MLP neurons of a small language model. Each row is named by its layer, matrix (down: output weights) and neuron, and shows model dimensions 128-223. Each number is 500 + 25 x the weight over its row's rms, rounded and kept within 0 to 999. Numbers have three digits each.
A block is one neuron, or neurons of one layer that tend to fire together. Before each block is what it responds to, as a language model described it from the Wikipedia text at the highest values.

Description: The last word or piece of a multi-word proper name, such as Carnegie Mellon University, Ballona Creek, Atomic Energy Authority, Peter Edwards.
L5.down98:478499520488525504522528501455521464514557505538500530491515546523451487513471467478499488527526524496500515527507483465506514523538504523474494492515511540496530503506482481583502492526484496505486527492524522504441513487475532466547485526471558468504503511487480481504457530517511515480
L5.down181:500462502523456498534507489454476465507495519537538520533474484475514533503488489507525496528477520514493491516526519507499518487510455472536524491508498463504506506500489493428502474456488491493485519513518488527500470492511499527458474516497549485474491492504497533476476517491513475478
L5.down240:519467475521487545537498460502493521485492433516515498537506467490492502496495534557493508537511493521485480513513482500511508517524547464512473518509458527516487507517452511515502449466540484508523535497488496521460466480481500444479519485469505461481484486528491531502502508491541514495
L5.down517:495477530503480487485505473507486465483513501524489531493497522539493500507505470507483507528503491525494508532525513477511526468478515506507527481495498505486525502488451524515490493487474523505476519462531529476506472474448525503477495494526489510486492503487487492447555507469496444520
L5.down536:532518481549497510500511516505460497497501532494464533439528522541541497495480499538466477504499472505502525520500509500492461511513484521477472546506513532462503472512462500580502490512470548510507496458463510473452478483485548510533486461500485508476502499446493496537520480495544485511
L5.down689:489482523513526498517517482515501506470530471494524454496542516495530464475532605472516500471475505516492501471459484544444514495482475510497501506518506491497490511497489487503479503497501488539512558503468482503471494514494499517469504535505500579497529504488576531496448473507499522518
L5.down731:490562501466541462482526456490472510467520532480498507507488523470467520487493494485513514537489520500514514535483489499498513482492530530496478500460525509491518515492457492524491499568512459495523489482513465511503502464500519501508513486469486522509560488498485498490556512502493534522
L5.down736:504490494482511519526511499537486484524496498508460473491468495531541480465466504485464470519464562503500559474527511485487479538502473511493509496479510483486510518439498499573465516483505509494492499511499533472500538478451483510510498491475515501467483518494482509433459506473517520526

Description: Final digits of years after "200/201/196", day numbers in dates, and inner pieces of proper names, such as 2010, Myrtle, Warren.
L3.down871:535506540457476533511473470508503484496529464543472515508514560530484514458483459523472540511469518502512515491474473482510535518494541531494491495478459483504506531507511491497506524553532541526539509488482508538484500494463480510460457503484498522495471484464520478496539470500517461496

Description: Tokens right after a single capital letter or short opening fragment, mostly the period of an initial (N. P. Suresh, www.) or a name's middle piece (Z-em-in).
L4.down175:488474526504501497536490500481508494510475527519543499491518527514535473494500460545501498486495479502498492514520521504488472475509500490533518500483477528484518461454488487425518455498515536516477554491509491472506478462516512461513478478504516495499508477497542544482497481504507487491
L4.down176:459523510455475484510466488502530501510471498502503473520516486510489468538452529520525484544482485501537520501521526503501502484500519510587492474465444497509462473505487520445538488497501516518525506502477539467523497526512489491493478469517501508505492490532496499527477447498485485492
L4.down779:504478479513487512518496497517469481472527505514570500492455440481517484469508520526520492495452481507471501497535541494526480552521473514504453478515498520498516494449484505507508504485514507483477514532516488529500491453510548508540471520517545498509527483507465505488459477467490540459
L4.down824:511485526492448485473556488523519491477488477529521496505488484517518486503530522457491480491535478512512501521491438476478478548500519475550505501487503510503473501501512508495516505488508495489462485516515459527525456516543509469482465534532444522532496496520464542489489500449502498498
L4.down873:497485473455496508487492497526507494480566417494533541513468484484508457490474468492559487477484502500509523487508517476540488499511476525531491482555471503537488502515503533510519545486567515470496507540497525554500453474494514520517483504482472486487515549531471507493448484474493516475
L4.down885:457512495493488514488509491492525514499488520495532540517525509487504488511544465487483504516514480454503543475505509531495480493488554517537505505506486453483497500508510455543493467520495499518492487478480500496545499495486523466501481514463523482515485492525468513546494514458507497472
L4.down888:474509552542473527527473531479553495503511485472544558465504507494479494484480533508482492497516518489496506504484492502489488522500531521532499507494485537501511501521536486488482494480505528527519504492536527476522472450522481461452470511501528493500487505454523536514475523472511487489
L4.down975:469504535456512476484500467544522508498482495533568495528502480507532504486423524499534457485461506519504530494482545438493480513514509481516495487510461522533488515500512525473515488471482521457492500521461501521519476508507475528480475501514495507521511523500491528509466477467513471443

Description: Second or middle word pieces inside rare multi-token proper names, mostly people's names in lists and prose, such as Br-ant, Fred-er-ik, Dar-ro-ch; also places and titles like Ale-pp-o, Shawshank Red-em-ption.
L4.down256:514478467475507516506486512503486437464515497534496571467444469482541493510495530542489461521476490488465545494519523457491464520526519489512493487471543506493501532479504516518499518455515500434480450505499478543488503500473501508527487487546520523445511521504497485504492510465533535513
L4.down457:478495458482442525530456489507542519485518515481510504493487448503477516501503507533456531499513489503471509526526552493524512525494494501455459489507513494497479487487513517497504575482517474503521527503532507505504503493473543468494488492468493517482502488504465453516452494489472529511
L4.down654:459496505536489510495498530475518457436503526497569556533490496501541481492479548510479480493474499510496510495534469499439453516524496492545513502502484526507526530501541527487522503428522451471519523494530508515468443550461497475515517496521535494480507528512502508529449514466513488505
L4.down679:470466502500466489500465498454533485498566512553543519497494459546499514524493497483504488490505482506478547486502512468517500503515475510495516499488489514496523522495535467472536479512573510508499489476539525476484507479481546502531468474543543492499512529544464459471517483488458514486
L4.down737:498506485476492506508445512449483491507556456555512492446491517559525486490504508517530472513495518463532502472515561545501517517494486511487516526508508523476499543528492516565497478476493527515507483529485542491509490489526489476503500489513520523462493469478515468485454456508481509498
L4.down798:474480521485441522498441536527477473483542478540529529485465515521490500493513524521464422478520496488508519486507557522501464549515540524509547481522501518494483490474501467527514491483541539506516487523528521518492495496425495480491501482467516482483531502536535506462465475493539501464
L4.down800:457489486495489513501512523487503498490520486493474524496495507503544496473533498491486514506498505495521462455501490554474474498512516498524490491513498481460495497522510535529477481497506518482482486510486480537512463488518511512486491471471526486464500476516469504478494481427522494504
L4.down958:483530510492480501511498522478513492457523484527511512488484523492545447502501492524493498498465543457506535504517530523524464524450518503493530522471517483508482484507473495556469458538517505485505469516489497534443461539497515508486507478484544525490513486504444470534449499500522465507

Description: The last token of a multi-word noun phrase or proper name, just before a comma, period or preposition, as in Asset Management, Clinton Valley, Bournemouth.
L3.down248:523503495503519478493452490548519504522510469512496490473546500470473510461497471541511496514480514487533487468547529474514516501478492525473498522511496484502474500489491472484452557468532507499537511507512513499463494457515513507552545466480517483486498511495502512546509506495503491481

Description: Fires on the last word completing a multi-word proper name of an institution, place, award or person, such as University Press, Central Bank, Owen as.
L4.down114:506526511486535500517490507484457530489503461500520495510517467464536485498520553517501497467486510516531471522482457527494504476493449480464454579515495472503494503453492465501471516500523464498485495512501494501483515544523506497502510514499503547500501525502478506533473511471507535500
L4.down379:497512516494499501520494490500518510498510454475491488492533484505516467457537538488534534513499519503510494482501485526502515484495531505499490524524506488475479482505484532530499466512508519483520513515478497502510473505514473448486529515475499480469492515499481520493509487479487511486
L4.down387:517527473437488530546494500475509511462501492536465535454503478547497523483477465544485494541511516452479491522474509520505482531492496508514499519495483483523463530473458546521513520520499508494527453457449503508506477504517524502510479505469499497492487469496485492518513521504536498500
L4.down478:500472514513491510492549556500488511497513498502492513474478486487468512509476535514498487474477526479499498510486507478549487546478476462460495493502481500523556514468520524551510494509491486462505438460517521531531489480510530522498492474531534488505497469499482490510517518502521476495
L4.down549:482536503510525510499450471483463496501522497531481540493433544549476437516500505514502507516494471514471519518500536480547437550465492505494485508449532492507531503496519556506468515509483484466498525501478512513454532461469492497481538509482508531501475484501443453529518526503525492522
L4.down791:503488461476503496494514528500512530536486499486531489495481530486493469525489455481543547539476475492460487512500482512527529505520504508523526503472510521517509470454485484513538505521489498497502513480457503474456510476554497470507486537532517458487498498522479508391490503507538486503
L4.down858:540513533503552497503483511507498478494495475491536490469498470491537496495483522519497473511476512492511493504468500514464499524509484512464498512480460484495505504538516502486490514525506478498517469504509498522488458475516505527487495509507482496486491537521512495518521535473457513494
L4.down872:503508503506487468519562494531455521464515526466540537522490505486494523511506531498494448502516501524509541505476461500487463545461504468506483495495503493509533510468498522492526540504474462503497478472500508532498522475522515516519506476527524525507478516493479508507537511465516542496

Description: Separator punctuation between fields in tables and infoboxes: pipes between header cells, colons after labels like Phylum, semicolons in lists.
L3.down548:547509534487531455520537499505456547491492476524482493524505490502522501494497552515566454508479449510484475513499500474509478499480490479503483492510490508523436472508475500509536502549477498539525495525470532516516518515519490547518487475494499525484503552477554468483510509476557483489

Description: Inner or final word pieces of proper names, mostly place or surname pieces like Lind-en, Bat-on, Har-man, also day numbers or spaces after month names in dates.
L5.down59:520499492497499495505461508514495494522503489482475515491458548497548510516498517500451490520515475532504479551486473449479555468568526481485513487481515512499518476502517542477466504508463538491507490475554499510487485512506510480488489497498497468481497473510550485440465490486534490490
L5.down71:494501521517471470506469500491487480486526510505465513492527492520518514481480473487482463472488530527522526498485467450476541543492497465493515531510550504455524514529499545496515533524546534530493521495520505513488500483483526474520484495519490502514502524503504497487530511509488483492
L5.down296:516466456504488486509505465497529508496545495483500507485469503493510468471512606526490453518506470514493465512565536526500539524484536510469523509517540489507466515537442457528492452512506485508483496490513451462480458506486502447492482484468493499522522514518513508486493511494521508502
L5.down355:537507545513477499497509472536470482491487516482509550518484498563473499467542483507499540515487491482500497510500509497461531472508516480496511509495522525511486520521543462491470462503459458503495499520493492530510526487529543474526496471569467502476482512465505476484528504481498502501
L5.down423:488521542512506507464452441483498466514514542474509509487508473524532502481496523504442502516517479439517475531545546500520514501521525470488494518484551499486496488470512543499522485541535471487525521533482512510518466523525490478533499493490497508524555549476511481522497540491523485464
L5.down551:479524503505479477499499512492490533527498484494490466502539461492529522475497510442505516449492506495479500511479538475493521512512520492483531514465500500493473507476499506514482538472551486537493509498491504487516518453516489496521492497518490473510498504490495527540544457505503514508
L5.down651:486492522486521484524481479535484502495562443525519484526492478497473507537506507478475492552522493480465543470551536494456480516506521503474493502515494467502456510501509494479468501493525531496544460513505484478483520519500491506466538476531483516491486478513512514481501511476475500515
L5.down1021:491507482456514510516515470551518504506526497500502483523484459520532485511498505489492518497507504476493530473467495460475530544516489511506500504491515534522495504504488531497487437517475516545441497492472477532510495501500500497531477458526529548460507502549519478492523484459478493494

Description: Periods and commas inside numbers, coordinates, initials and abbreviations, mostly in tables, e.g. 47.7736, 79,883, Dr., P. Pickup.
L5.down61:492475503456512474519505459512484502489501487547464482506471514497503483495514477510538496476492530509496467520526530450485514493507496527535537506469470450521483492463519521479532514490556500543463527507470471516527479485532509471514485483493483540493498527493493469498486489472519458492
L5.down163:470472557543456539515508523448510505496496535497525496434500501505517525495481529510504515493506482507507488527505509516483502502465528485530502529500495522498477496503495501445513484467481476521462530499556431453498465471514522459495449531498519533522483524497535548515493484542479480502
L5.down253:477488501513506437444482528483465513508510479495496532525552512539498480468484501513527506518480522529494466494492504500530504506494500509486467535553488510497489464515496461480508466512470499500494553494525524498525485516482517520452496468456514494500494524453528483513499567470529481488
L5.down282:477467526552520446481482478493493534473483486501473479530525486474488452478514539496507518526503504547506478485488504505506526488475504492486462537520528495496472455519490516479490480519478482512485553485506510457517487484469519516470468497505498505486468551463483513464500532461511473473
L5.down505:454513519508494522496568480533528508491487497468531548516488490518488447489498510484505490529489485517510480509507515480519440496495507499478496482516467528535473491497514459485547497487462508513447519485482499523494523495517503503529507495499492510524507504434460531528513494469508512486
L5.down590:504466512492477510451505507511521474537503485482505512516527530516551485495479508533536503531504461540496477482510536502510468475491509536517487505493511504510499497478484509495534516441500486525479572483507477519515509490521513472518469479499490547481511510527529505508459489492524481448
L5.down635:489521506522500489462489487475493505515513467490495537514526498514461480509466473505519496543497545513487509477503505505507510489472488530520486497516470515498465475554487478496512482510493494515522475478538520507515518506485561564442515481485500494502476539462533478516508536497535490522
L5.down784:465476481484487502541485481511528519495455493546493488499469530468510461518543502490529484498496481511520497523517497472527523486467518454506489507519533522503501504479469494431470500481461506499510497495514474511502480514529516516491475470486522459493518511548527488509508474461479492489